Weights of a small transformer language model.
Training: a variant of Muon for these matrices, 490M tokens, 7477 steps.
MLP neurons of a small language model. Each row is named by its layer, matrix (down: output weights) and neuron, and shows model dimensions 128-255. Each number is 50 + 12 x the weight over its row's rms, rounded and kept within 0 to 99. A neuron's up and down rows have the sign that makes its largest values positive.
A block is one neuron, or neurons of one layer that tend to fire together. After each block is what it responds to, as a language model described it from the Wikipedia text at the highest values.

L2.down301:40 56 67 37 40 23 65 56 51 49 48 49 68 42 45 57 44 58 50 50 61 63 52 41 59 55 32 77 43 67 24 63 57 46 37 60 68 38 53 37 56 63 42 56 49 47 52 46 55 60 42 50 57 35 71 45 43 37 41 42 66 64 30 43 22 51 42 65 53 41 61 54 37 51 68 38 56 62 63 43 65 31 40 52 63 61 58 54 45 32 35 53 39 54 65 41 57 39 54 48 46 47 43 39 70 34 59 58 52 50 26 46 62 44 47 38 66 57 35 33 68 57 48 64 53 22 41 72
Description: Conjunctions right after a comma that start a new clause, such as and, but, so, as well as while and however.

L6.down9:61 50 75 54 57 54 57 56 46 44 59 62 60 63 60 34 83 23 43 47 36 44 35 56 41 35 50 49 61 51 41 65 58 35 53 34 30 68 34 58 45 49 64 61 54 60 59 52 54 60 39 61 35 57 48 47 56 43 34 36 27 49 46 47 53 54 54 36 64 56 71 47 53 46 40 57 33 64 77 57 48 66 66 61 65 70 30 37 44 44 50 38 47 33 53 63 48 45 48 62 45 48 82 49 26 42 50 64 42 36 61 47 46 47 66 59 46 38 39 35 41 42 50 74 44 37 71 77
L6.down88:64 43 54 47 57 43 63 67 38 51 42 61 47 56 53 43 45 66 71 46 53 53 34 53 54 82 57 54 57 46 52 46 57 68 71 52 53 57 30 51 51 53 41 59 53 64 58 55 53 47 52 70 46 76 35 58 54 45 60 28 49 37 36 40 45 48 65 49 40 48 47 31 54 25 49 50 45 52 66 13 51 23 52 53 54 47 55 40 54 43 53 70 54 67 56 32 57 57 29 54 34 45 42 42 58 40 42 46 52 40 42 48 53 44 51 48 47 44 32 64 58 60 33 55 22 47 53 40
L6.down196:84 44 62 60 53 44 52 42 59 62 37 60 44 59 44 39 40 64 41 63 14 52 53 61 57 63 56 48 41 63 28 55 54 57 53 55 63 27 60 75 64 48 76 27 57 44 57 20 50 54 47 30 44 58 73 45 63 61 34 45 64 43 66 55 67 49 52 48 63 41 57 65 48 50 30 54 35 42 44 73 41 56 37 48 45 43 26 44 50 55 64 40 45 52 29 41 54 39 55 61 54 23 30 51 35 43 66 27 44 57 54 54 38 38 47 53 50 43 50 43 35 42 43 61 47 40 55 44
L6.down456:77 58 59 54 50 58 47 65 49 70 33 61 51 39 61 29 62 58 57 34 32 63 67 58 56 49 39 51 42 55 40 42 68 37 44 48 26 68 36 44 59 69 50 47 49 40 54 43 33 22 57 49 51 57 58 53 64 38 48 65 54 47 48 49 45 44 58 61 57 55 72 49 52 37 37 37 55 53 55 60 56 59 73 51 52 55 62 81 68 53 45 66 46 24 51 58 65 67 52 66 52 50 39 55 45 41 46 39 77 60 47 43 35 60 39 54 36 55 81 39 73 44 53 53 41 61 44 48
L6.down520:55 57 34 48 56 30 53 50 45 46 60 57 33 65 49 39 41 59 48 47 47 70 66 60 42 48 55 49 73 61 47 72 47 31 38 30 45 38 58 76 46 54 66 56 60 42 48 41 54 54 48 68 52 35 56 33 41 42 52 61 44 47 55 54 39 50 53 46 50 50 25 54 35 39 31 58 62 39 99 56 30 47 49 43 57 52 58 67 46 50 43 51 51 09 33 67 56 48 42 59 40 54 61 47 56 47 63 33 59 51 35 48 39 25 52 45 61 36 39 57 47 62 58 61 31 50 40 49
L6.down531:71 23 40 47 51 34 65 56 51 66 39 37 41 55 35 44 54 60 55 39 49 50 52 42 45 32 64 57 40 61 43 55 43 46 11 57 49 23 52 36 42 62 57 47 53 53 35 41 44 57 62 61 18 63 40 55 39 48 27 45 57 72 57 71 63 41 44 43 35 47 57 52 55 49 49 55 59 52 84 60 66 46 57 56 33 49 50 74 48 55 70 42 52 35 32 57 58 53 40 67 60 56 54 52 54 24 37 90 55 67 37 57 39 66 52 47 39 51 66 56 34 43 54 54 61 52 45 43
L6.down535:32 33 39 34 41 42 57 47 65 62 71 38 56 68 38 41 50 60 44 77 32 46 39 56 60 36 47 26 49 58 35 51 49 41 42 35 55 51 51 46 32 55 41 43 35 57 25 44 64 46 37 61 60 50 61 33 40 44 42 62 55 52 49 61 58 68 37 44 46 58 53 45 50 58 71 28 56 47 26 46 47 67 42 36 48 61 64 53 25 62 35 48 44 52 44 56 65 76 51 39 47 66 49 53 70 51 63 37 60 52 66 36 63 70 29 44 72 73 36 50 58 49 68 47 42 41 64 45
L6.down653:69 46 61 33 30 41 59 60 58 55 59 52 53 68 52 54 56 39 50 53 64 52 67 39 52 47 48 29 45 51 52 59 52 40 56 60 37 52 29 61 55 41 57 66 47 43 26 56 33 37 31 52 44 41 40 75 57 42 38 37 67 58 57 45 49 57 63 44 63 43 39 43 27 59 50 45 74 49 62 56 62 45 55 45 78 55 49 26 63 39 63 54 50 35 36 48 55 42 27 56 51 63 28 62 50 36 38 25 60 51 39 33 55 42 27 41 50 57 39 50 39 55 59 56 39 46 52 44
Description: The copula "is" or "was" right after the title subject in an article's first sentence, as in "Haida is a village", "Pahangone is a genus", "Weiss was an American philosopher".

L6.down109:53 43 30 45 63 27 45 46 53 68 56 48 47 47 38 47 33 22 13 52 54 58 47 39 56 61 61 55 48 54 46 51 26 42 48 44 46 33 39 61 59 42 54 13 41 47 50 62 42 57 39 55 53 50 38 54 54 46 31 49 51 44 37 44 47 46 56 70 49 57 50 34 35 46 37 50 64 43 45 66 80 40 35 52 54 52 50 61 49 51 60 58 51 63 48 74 41 09 39 58 55 55 46 36 45 37 50 40 52 59 53 41 46 47 39 61 50 68 59 41 35 56 53 70 38 33 50 69
L6.down110:38 47 46 63 51 44 49 42 65 42 24 35 56 41 55 31 53 37 57 58 71 55 46 57 75 68 46 16 51 57 71 49 42 33 47 53 43 51 34 45 54 42 53 71 46 59 46 46 44 38 47 59 46 56 63 49 50 34 51 64 40 49 35 50 39 32 42 64 51 34 46 60 44 65 54 37 41 57 40 55 34 59 53 58 60 44 61 55 19 37 42 64 42 18 56 54 38 53 45 71 57 51 54 68 55 58 48 51 63 69 29 48 73 41 44 57 71 33 49 53 62 32 29 52 44 40 51 50
L6.down111:61 41 65 51 42 49 56 54 38 53 52 37 48 33 63 44 48 25 38 25 56 64 65 50 43 70 43 59 55 69 63 57 46 54 40 46 53 41 62 56 59 49 40 38 66 55 53 32 15 50 46 59 57 55 47 27 54 42 41 45 55 38 55 62 24 49 36 63 60 58 49 49 76 56 75 54 63 43 64 59 41 63 57 71 59 56 63 48 55 58 43 67 62 59 64 51 62 60 23 53 60 44 48 57 35 50 52 51 45 53 51 51 38 61 50 55 60 59 44 44 35 45 63 56 36 56 46 51
L6.down179:51 50 30 43 49 62 16 61 68 37 64 39 48 50 65 32 45 25 35 37 54 41 31 62 45 54 33 73 56 64 45 57 72 44 51 32 59 39 55 52 35 43 55 32 52 61 58 53 32 46 55 49 53 31 33 59 40 59 50 43 66 61 56 52 61 61 37 34 69 63 86 44 51 50 42 41 62 54 45 50 53 64 55 63 37 34 40 48 56 52 41 39 64 33 47 64 44 55 61 34 49 47 36 80 28 48 56 43 56 41 38 62 57 55 56 50 52 55 55 71 62 44 54 43 51 41 52 61
L6.down381:54 53 38 38 59 63 41 71 34 62 32 40 59 52 63 51 61 42 38 65 32 49 50 54 48 70 51 55 64 35 34 49 43 36 48 49 55 50 57 37 43 54 54 35 46 54 55 54 55 60 39 64 29 51 37 58 49 49 53 54 50 33 50 52 46 46 56 56 45 53 42 64 39 47 51 43 69 51 22 51 58 54 57 69 55 39 27 58 42 31 58 63 42 70 59 46 58 49 52 57 60 46 48 28 67 26 59 58 53 66 39 52 56 31 47 41 46 43 56 43 47 61 34 49 47 56 65 56
L6.down418:30 57 58 45 19 49 56 42 44 65 62 67 49 53 24 46 30 49 31 55 26 43 56 24 66 46 49 62 49 65 64 46 61 44 41 39 44 43 47 54 45 54 46 32 53 62 51 46 48 38 38 60 51 53 47 59 59 34 33 56 43 52 55 38 47 46 31 67 47 44 42 55 35 48 40 21 58 41 89 49 83 50 64 55 28 46 42 55 57 37 52 49 66 69 36 25 51 54 59 35 52 59 33 62 59 54 56 54 55 62 43 49 61 66 44 47 58 57 80 70 68 47 33 78 51 50 46 64
L6.down615:37 51 54 54 40 65 46 61 55 72 77 52 55 24 46 65 44 62 55 42 45 51 20 40 52 45 54 46 63 56 36 65 70 53 42 44 48 41 66 44 42 27 48 64 59 70 60 54 59 35 52 48 57 56 27 54 58 43 60 30 54 47 66 55 59 62 40 54 48 73 52 37 43 60 63 58 31 59 18 23 46 53 46 31 56 48 57 52 30 39 68 44 47 42 68 24 57 36 30 42 55 56 33 21 54 49 45 41 62 51 42 63 46 36 56 49 56 63 47 32 38 43 55 43 45 39 54 48
L6.down795:52 25 48 40 40 49 50 50 53 51 51 39 55 44 39 41 45 47 35 44 54 51 56 52 50 45 36 46 37 48 57 47 55 35 40 48 46 75 35 50 39 66 40 50 36 62 42 61 37 44 60 35 61 48 66 57 60 65 30 59 55 26 43 62 75 46 41 63 42 61 55 42 40 50 53 40 18 90 44 56 57 49 46 44 59 33 34 70 48 31 48 55 48 60 56 75 42 43 59 41 45 58 53 34 64 70 36 66 41 71 53 49 56 44 70 44 47 49 48 54 60 45 43 54 55 51 75 57
Description: Intensifying adverbs just before an adjective, such as very, most, too, and -ly endings in increasingly and essentially; weaker on and or commas between adjectives.

L2.down50:62 47 35 65 52 45 66 49 41 43 45 42 56 58 51 59 48 50 39 32 48 38 67 44 30 46 52 61 71 46 54 45 66 55 46 45 44 48 51 44 40 68 49 33 35 56 48 51 71 28 38 56 63 44 45 48 33 64 54 64 53 46 79 75 45 36 46 47 57 59 42 35 62 37 27 47 47 28 58 46 55 50 50 21 48 75 70 63 47 35 57 64 61 49 52 53 44 64 57 52 60 67 50 77 48 75 72 44 54 48 34 42 46 56 43 64 52 34 57 48 43 58 46 45 54 43 71 51
Description: First word after a comma closing an appositive or parenthetical aside, resuming the sentence, e.g. ", was", ", according", ", also", ", both".

L5.down21:41 55 47 61 36 59 38 40 32 62 60 60 55 41 55 45 50 54 46 62 39 53 66 58 26 40 49 61 52 54 78 60 50 40 47 52 44 56 66 35 49 41 45 40 58 49 60 57 55 40 29 40 43 46 48 30 59 49 61 41 62 47 42 41 58 46 42 72 56 40 65 68 52 49 31 46 48 54 44 32 57 25 25 53 57 62 65 67 46 71 67 34 44 60 63 46 42 71 35 51 33 43 42 52 74 60 47 45 47 37 60 47 48 37 52 24 50 21 48 50 49 62 58 53 33 65 56 27
L5.down34:67 72 45 30 52 38 53 58 63 47 42 59 44 56 63 43 63 37 49 39 49 24 54 51 74 61 71 62 54 73 60 65 41 71 44 53 63 54 40 67 44 67 63 50 45 54 45 71 72 18 43 60 42 58 36 54 37 55 48 66 71 54 69 55 35 62 29 47 46 46 44 48 44 33 45 62 38 53 48 40 40 54 39 33 49 63 75 50 53 43 58 50 75 41 54 66 57 56 35 53 51 46 59 50 48 32 54 58 48 61 49 41 67 42 58 58 33 53 42 61 54 34 62 32 56 39 36 43
L5.down77:49 49 71 64 43 52 53 59 32 59 38 39 48 58 43 55 43 41 37 48 40 61 36 44 22 37 30 43 39 52 45 63 34 49 56 30 50 54 58 49 53 60 66 53 32 56 51 59 31 53 52 57 55 76 41 33 38 46 47 47 55 69 36 75 51 52 54 47 53 41 48 43 43 38 48 50 48 58 99 41 59 39 70 51 57 54 56 45 61 48 63 39 58 44 56 47 58 57 47 50 62 45 53 44 47 46 43 33 45 34 47 65 67 31 37 44 23 58 32 69 58 41 61 44 43 27 56 56
L5.down242:57 70 46 56 69 71 35 39 41 45 46 41 67 35 59 43 67 47 56 52 33 49 51 52 73 41 58 36 34 40 52 36 41 58 70 67 52 51 46 46 45 64 37 42 60 36 42 54 43 34 34 44 37 32 52 79 49 56 63 83 35 47 53 45 86 45 37 43 42 68 43 58 60 29 49 40 36 44 57 44 61 35 56 39 30 49 57 44 48 51 76 43 63 26 47 57 62 62 60 29 45 45 35 64 66 66 63 69 53 40 73 34 54 83 48 47 33 52 50 50 71 41 54 51 38 55 35 61
L5.down509:80 58 64 40 36 55 48 81 44 67 48 45 29 52 34 49 46 55 59 33 22 46 50 61 45 60 62 44 56 91 30 43 46 32 44 54 38 36 48 50 44 51 63 53 60 56 63 40 31 40 37 53 60 49 75 25 43 55 51 60 66 51 55 54 46 27 27 41 84 71 50 37 43 50 34 45 58 40 39 53 41 59 71 54 34 63 47 29 44 27 39 46 51 30 61 58 43 55 45 64 62 66 44 39 62 37 74 40 55 67 36 52 57 47 64 34 50 47 48 66 44 62 48 37 52 54 46 56
L5.down524:28 33 65 58 51 41 47 40 57 52 61 75 41 61 55 57 37 56 47 41 64 57 58 37 69 41 57 39 40 29 42 70 51 58 77 54 46 53 48 42 66 46 63 50 62 47 55 37 57 56 25 44 59 75 43 29 59 61 62 42 51 40 52 35 61 69 48 53 46 42 28 48 44 52 35 40 43 59 43 46 48 66 49 30 38 64 22 50 66 53 43 35 41 49 55 68 35 58 63 37 29 55 50 55 48 56 46 61 45 49 54 45 53 67 31 40 53 59 63 42 59 50 46 65 61 23 52 40
L5.down783:53 42 51 44 54 54 57 57 61 33 59 60 62 43 34 46 30 51 41 23 30 52 41 63 53 44 53 59 59 27 48 55 36 60 60 55 48 30 37 26 36 55 35 33 46 59 67 43 51 44 49 50 58 40 33 49 65 53 38 30 53 59 58 14 53 47 59 55 60 46 53 55 37 53 46 52 42 60 46 54 38 59 37 78 45 57 60 49 74 57 33 49 38 28 55 86 27 48 23 82 37 49 62 44 45 53 39 43 51 57 43 54 29 22 36 26 39 56 48 57 50 54 60 43 66 46 49 44
L5.down819:69 33 53 48 43 46 59 51 63 42 55 38 67 49 48 56 61 69 38 53 58 56 41 54 47 57 70 19 32 63 49 32 49 57 42 33 51 52 34 62 65 67 52 42 43 75 49 40 51 44 45 64 72 59 50 60 60 58 63 53 53 37 48 75 64 54 67 49 54 59 43 38 48 26 47 67 61 57 61 55 46 33 69 40 63 47 45 43 54 51 33 65 52 55 45 52 66 62 26 53 70 70 79 47 49 56 27 35 56 46 63 43 27 43 75 55 31 53 54 62 52 52 49 58 50 46 62 48
Description: The verb is/are/was right after an article's title subject in Wikipedia lead sentences (X is a…), plus articles after became/was.

L6.down2:49 54 52 68 40 66 62 55 52 19 33 47 57 49 44 50 21 43 58 61 36 49 54 58 58 56 43 32 52 54 35 50 51 28 09 59 31 26 49 49 40 59 48 60 40 46 61 64 48 59 61 37 31 70 52 47 65 40 50 45 44 51 49 29 32 58 45 58 36 59 64 47 59 60 53 44 49 63 49 45 49 40 57 45 42 40 34 43 44 57 17 70 43 47 31 34 42 64 55 33 21 46 55 30 48 62 59 32 46 74 54 45 41 48 54 50 65 47 45 55 59 47 40 36 35 55 68 49
L6.down140:53 55 43 48 52 51 38 37 51 59 52 76 40 52 39 61 53 22 54 41 56 54 49 51 48 59 60 52 55 36 47 41 56 53 39 53 52 63 45 53 52 63 47 57 59 37 53 60 55 51 57 21 73 71 64 55 53 37 56 45 44 51 58 47 53 55 39 56 40 50 42 56 75 43 48 47 47 57 49 57 44 58 27 53 41 49 42 56 49 68 54 40 63 40 41 72 54 59 57 44 45 65 51 46 55 53 63 66 09 41 38 42 50 49 55 55 50 56 45 17 54 49 56 72 52 53 45 57
L6.down334:48 46 26 58 52 46 43 60 43 40 62 40 65 66 45 44 70 50 48 72 52 46 36 55 30 67 41 41 45 47 44 61 46 71 38 59 52 47 55 44 49 45 46 54 59 43 65 49 41 69 51 35 45 52 30 37 52 53 65 67 29 27 57 64 70 54 57 65 51 48 23 44 60 43 30 50 47 65 46 44 34 43 43 41 50 71 41 60 29 49 39 51 37 65 57 30 69 26 37 58 50 41 48 42 55 28 38 54 64 61 59 60 34 49 48 24 43 46 58 46 50 36 53 57 59 62 53 53
L6.down465:35 58 33 35 43 58 34 44 16 63 41 47 37 53 47 45 30 45 62 54 58 51 47 50 47 43 34 42 55 78 52 45 44 51 39 34 62 36 50 28 27 33 55 71 67 38 51 34 50 52 39 69 53 40 28 37 57 49 69 46 49 58 62 55 60 51 50 71 69 52 57 10 57 43 53 36 34 53 13 46 43 09 51 38 39 64 71 82 66 47 42 63 51 21 44 57 53 31 53 57 42 35 71 46 40 50 36 36 30 50 54 62 35 42 36 35 49 64 64 34 39 52 54 55 23 46 56 53
L6.down509:44 46 58 56 46 46 63 51 45 55 49 42 56 64 55 32 52 54 59 65 40 41 59 51 51 27 66 40 59 61 50 39 21 42 48 47 59 54 53 73 50 55 36 43 24 49 65 52 35 64 45 46 58 53 44 41 55 79 36 58 75 38 57 44 37 61 65 50 43 28 40 27 41 65 46 35 59 60 38 47 54 36 55 28 23 67 42 54 63 50 55 20 51 59 40 34 36 58 61 39 68 44 41 58 66 53 51 52 52 38 44 36 42 60 66 51 42 42 66 45 23 68 60 39 42 52 49 59
L6.down617:53 35 57 31 41 61 49 73 47 38 76 62 27 49 64 47 44 42 61 64 33 52 51 70 71 45 59 59 60 58 44 45 56 50 56 57 39 43 29 38 45 49 61 54 42 56 65 52 31 65 66 40 43 47 44 54 50 59 45 45 56 73 46 60 51 47 39 63 64 38 63 52 48 43 64 32 38 45 78 43 64 58 71 35 67 40 61 41 57 48 50 22 55 43 38 59 62 63 49 53 39 55 42 46 61 44 60 73 35 35 54 58 69 47 30 36 67 69 61 57 67 29 44 30 48 34 44 44
L6.down668:53 64 59 50 44 61 67 55 25 30 59 52 60 45 65 72 57 34 43 63 52 45 54 45 56 45 44 33 73 50 56 56 56 21 61 65 25 40 47 37 65 55 63 68 48 61 37 53 66 61 74 39 52 35 50 44 40 43 64 44 44 40 41 34 45 25 52 35 58 35 30 36 46 69 53 44 52 37 62 41 50 47 49 57 43 61 35 52 41 47 46 51 51 19 25 52 27 62 42 50 56 45 73 29 46 38 42 48 35 52 66 52 48 54 30 47 64 34 73 67 55 49 57 45 67 25 63 69
L6.down673:46 36 61 61 60 43 49 75 55 50 46 59 75 37 47 37 45 46 50 56 20 68 50 57 47 51 60 46 52 61 38 68 62 58 36 40 62 59 51 63 32 45 42 60 60 55 45 59 34 73 34 63 49 49 49 34 49 48 48 55 56 52 54 43 62 52 58 47 35 51 51 47 42 60 72 57 42 40 77 44 50 50 54 39 58 50 51 67 31 54 56 49 41 82 54 65 34 29 44 61 60 49 30 65 51 60 42 71 73 61 51 23 40 59 39 40 38 55 74 53 46 54 71 41 44 53 68 77
Description: Mid-word subword pieces inside South Asian, Arabic, Persian and Azerbaijani names and places, often in cast lists or tables, e.g. Jayabhar-ath-i, Q-at-ar, Ganj-avi.

L2.down433:48 48 43 50 46 57 58 59 41 35 67 51 44 65 46 75 42 38 36 80 56 47 34 81 45 63 40 32 37 52 67 44 39 32 52 49 48 64 60 33 53 77 22 50 43 70 54 43 45 50 26 49 41 52 31 42 54 46 54 43 42 44 60 79 48 41 41 46 40 41 58 60 48 53 38 38 52 48 32 64 52 35 25 39 21 55 48 64 50 61 59 72 39 64 51 48 70 70 39 24 38 47 45 58 46 60 54 66 54 88 47 48 54 43 48 48 53 34 45 54 45 46 50 52 56 38 42 81
Description: The space after a month or day in dates, before the year (17 January 2017), and the hyphen in Arabic names (Al-Nassr, Al-Raed).

L5.down0:75 62 44 41 38 51 38 41 57 49 59 51 50 42 52 37 59 55 45 58 53 49 49 72 72 58 58 45 48 34 60 50 46 37 53 48 68 54 76 37 40 64 66 32 56 57 53 53 41 29 35 47 50 56 26 53 62 57 49 49 51 75 64 61 53 46 61 55 35 42 50 59 56 48 62 56 63 64 37 53 56 63 48 45 39 55 55 51 45 36 48 41 57 63 62 49 57 36 45 50 69 18 71 39 46 38 54 27 63 68 48 57 59 22 48 61 48 20 69 47 27 46 62 39 53 65 57 56
L5.down141:41 54 38 48 51 45 50 57 25 50 42 41 70 38 52 55 36 07 45 37 39 41 55 75 48 45 63 77 54 51 41 78 44 71 53 38 29 66 52 46 49 46 46 53 67 58 73 47 60 42 40 44 57 31 43 38 44 77 38 36 62 59 52 54 25 60 50 57 51 51 47 47 49 39 59 47 41 41 68 42 55 50 60 58 42 38 43 46 31 57 45 44 25 60 63 54 40 49 37 48 23 63 41 52 46 54 42 50 44 47 58 38 29 46 38 41 61 60 48 34 51 43 52 36 59 33 51 33
L5.down312:59 58 44 52 52 24 65 41 59 44 20 48 47 55 47 49 67 26 53 62 36 54 59 64 63 47 49 76 43 55 58 54 40 49 59 58 37 63 43 43 57 57 51 64 49 31 45 38 43 52 40 65 56 56 55 48 38 50 62 57 38 74 56 73 64 54 44 47 46 57 49 29 47 37 45 47 58 33 66 79 54 52 48 56 38 71 57 59 51 58 34 35 63 75 48 44 64 57 46 66 40 62 72 62 40 40 32 47 53 48 25 68 47 48 49 42 60 60 63 42 44 68 63 31 53 41 57 47
L5.down370:48 56 62 63 54 54 61 36 54 60 64 47 51 61 30 58 37 39 51 56 56 44 64 35 46 47 65 78 76 46 60 49 69 34 57 44 47 49 61 68 53 47 36 43 50 40 58 49 46 44 43 55 53 55 47 17 70 41 33 49 46 44 42 55 39 61 78 53 72 40 45 48 58 40 55 66 65 43 50 41 60 60 46 54 49 55 28 25 51 47 32 40 46 51 61 50 40 63 41 40 36 32 59 41 43 48 73 45 39 64 52 53 56 42 64 40 33 35 26 71 40 42 55 33 49 46 63 72
L5.down413:47 82 43 31 52 56 48 45 36 50 46 26 67 60 60 54 52 47 66 29 48 60 51 70 43 72 41 55 35 60 61 45 43 52 28 24 48 44 60 47 69 54 45 37 43 43 55 50 41 82 47 64 45 37 53 58 69 46 28 63 26 52 60 57 44 34 59 56 70 65 53 65 44 35 57 56 68 64 54 45 32 71 61 31 61 49 61 37 43 49 62 48 42 30 66 61 39 45 57 43 48 50 54 31 52 50 55 54 49 50 60 50 60 64 60 52 50 56 33 25 60 49 46 42 36 51 48 68
L5.down588:50 60 52 47 60 14 49 58 32 46 40 35 42 74 36 48 69 52 38 44 51 52 53 50 54 40 54 56 48 50 54 59 49 58 41 32 55 52 52 54 32 45 52 34 55 53 49 57 56 51 53 60 60 62 38 38 53 33 38 29 47 10 51 40 39 47 40 58 37 40 62 57 68 39 40 58 45 29 69 26 38 49 49 50 38 54 36 69 35 51 42 27 50 56 49 54 56 58 54 34 62 35 45 43 57 56 40 36 67 61 51 53 32 53 60 27 61 66 63 68 48 59 63 40 18 68 24 46
L5.down736:46 53 57 51 71 53 58 55 31 58 28 44 58 45 38 45 83 45 62 27 40 52 35 27 54 54 51 75 42 36 46 33 63 62 51 51 55 69 57 51 48 52 52 44 52 57 39 39 44 53 43 41 51 24 65 55 47 44 58 50 48 38 51 74 26 39 34 48 45 36 49 72 54 68 56 37 64 36 99 38 34 32 61 43 55 64 40 53 49 52 45 64 58 55 47 31 54 72 46 52 47 48 43 28 43 48 35 50 62 55 39 40 38 49 31 34 50 51 38 68 51 57 60 61 54 63 67 41
L5.down740:42 47 25 61 54 49 43 30 72 38 53 40 51 66 43 43 47 52 62 54 43 53 60 59 47 58 23 79 55 51 44 42 42 44 39 65 76 51 47 74 66 73 43 31 36 43 34 30 70 39 62 59 46 27 34 52 37 31 47 60 82 62 64 64 63 24 58 68 45 51 37 40 52 46 56 47 56 64 55 41 39 46 65 40 33 53 61 48 66 44 48 49 60 54 42 79 42 53 53 57 48 27 49 43 31 38 55 68 53 43 69 41 42 44 63 65 64 40 39 39 54 40 44 48 46 40 46 47
Description: Fires on "and" (sometimes "but", comma, "yet", "Then") joining a second adjective, verb phrase or clause after a predicate, e.g. "were short-lived and", "was rusticated and".

L5.down260:62 47 65 48 42 45 47 71 43 56 62 49 32 52 46 42 55 40 57 59 47 53 48 39 52 46 53 71 69 33 39 31 22 57 53 52 54 73 59 56 55 57 31 49 70 64 47 80 47 66 43 53 73 54 56 56 60 38 41 54 47 55 50 41 59 36 73 57 52 33 52 54 56 43 55 45 52 59 26 51 49 52 35 50 48 60 55 48 55 39 30 32 48 32 37 07 48 50 76 36 55 43 46 53 59 64 46 50 34 55 54 42 41 42 45 54 49 13 45 61 44 44 46 49 55 40 30 53
L5.down296:51 54 54 60 60 51 61 44 43 62 55 46 42 43 35 46 62 59 74 32 54 43 56 57 69 59 42 49 32 37 55 44 54 51 76 43 31 44 47 44 62 32 59 49 48 43 44 56 19 35 56 47 56 43 21 59 53 76 43 26 49 63 42 36 46 60 63 66 39 42 54 51 39 66 36 59 35 50 17 57 30 29 48 48 53 53 48 36 58 56 45 37 16 53 53 45 53 54 45 46 30 37 57 27 50 24 34 60 54 42 47 51 38 53 47 83 41 47 50 61 61 55 63 54 50 56 76 46
L5.down419:27 41 52 51 64 64 55 51 47 41 50 53 53 43 43 57 54 66 37 60 65 52 68 41 49 51 52 56 21 48 60 42 26 50 49 30 36 48 38 50 53 62 43 24 43 59 57 49 46 53 42 43 53 32 56 40 31 56 45 53 51 42 68 43 42 38 52 37 65 54 47 49 53 47 39 59 60 53 29 65 73 54 39 69 44 50 47 54 57 43 29 43 62 32 49 61 41 55 54 45 43 69 82 42 50 43 61 50 40 61 44 51 46 42 39 60 51 57 38 67 46 43 55 59 57 48 57 67
L5.down433:48 36 48 14 40 71 49 33 51 38 72 37 39 56 70 35 52 47 70 45 46 44 51 69 58 61 47 78 88 54 57 46 60 61 57 70 30 49 56 48 46 57 42 54 43 56 47 57 52 62 71 58 35 69 57 58 26 33 66 33 41 48 56 56 56 65 59 65 58 47 56 36 59 54 65 63 64 49 67 64 68 59 56 48 50 56 39 32 50 37 42 18 32 31 39 88 41 55 38 56 61 26 45 32 38 59 44 57 59 49 43 59 66 56 48 51 47 42 38 45 43 47 53 39 35 36 51 67
L5.down434:63 56 47 39 39 55 63 63 31 63 46 72 43 44 47 58 70 87 53 42 35 59 60 62 51 58 41 35 44 48 45 45 26 33 29 34 58 73 71 62 52 49 54 62 46 43 45 37 43 58 36 44 42 57 53 54 36 61 35 64 55 48 38 30 42 43 50 50 74 46 48 38 38 63 56 51 43 50 19 31 40 27 44 62 62 61 47 41 47 52 59 56 68 41 33 47 51 55 33 39 62 33 43 49 47 53 24 59 28 49 61 51 29 31 66 47 46 39 51 50 77 48 41 54 52 54 32 47
L5.down602:68 36 41 60 37 63 39 50 47 52 56 66 52 40 49 29 46 46 55 62 20 44 55 22 43 41 54 64 84 62 31 59 42 46 39 64 42 62 49 47 60 41 45 64 30 37 65 38 40 37 49 54 23 52 45 39 52 63 54 64 49 63 44 37 35 40 57 52 37 46 64 50 47 52 65 59 48 35 54 60 46 39 52 41 58 38 32 72 50 40 49 41 51 45 60 38 52 29 59 76 55 45 32 67 68 42 54 43 61 58 62 59 74 49 45 63 31 45 47 38 52 41 49 49 60 61 43 53
L5.down637:34 63 34 52 07 58 59 56 63 64 53 50 31 33 51 57 58 56 26 47 39 62 44 39 38 32 42 57 66 43 55 28 62 24 57 41 39 49 37 56 43 52 40 43 61 51 56 57 45 77 45 33 67 50 29 56 42 40 46 61 43 35 53 45 60 51 49 57 64 39 61 40 30 75 50 56 38 62 81 38 44 62 53 49 74 27 50 29 43 38 45 51 31 46 41 55 51 58 70 38 81 52 54 44 31 49 44 43 29 65 45 45 60 42 59 58 72 39 59 42 41 52 41 52 66 50 63 34
L5.down722:61 61 55 64 67 60 50 43 75 42 58 46 58 58 48 43 47 81 43 65 65 69 33 66 51 62 56 69 61 40 47 55 35 52 60 64 32 43 31 37 54 60 33 48 30 54 68 56 47 60 39 44 49 41 69 54 76 60 67 48 54 50 63 48 32 54 49 44 51 52 40 43 65 57 47 44 68 54 46 93 67 65 48 33 52 52 52 45 56 53 52 52 57 40 53 57 36 79 36 65 38 52 50 47 39 60 57 41 43 50 40 53 62 50 66 47 44 39 53 31 57 38 57 60 49 50 53 74
Description: Word pieces inside non-English proper names, above all the hyphen after "al"/"Al" in Arabic names, as in al-Sham, Al-Raed, Kim Soo-chul.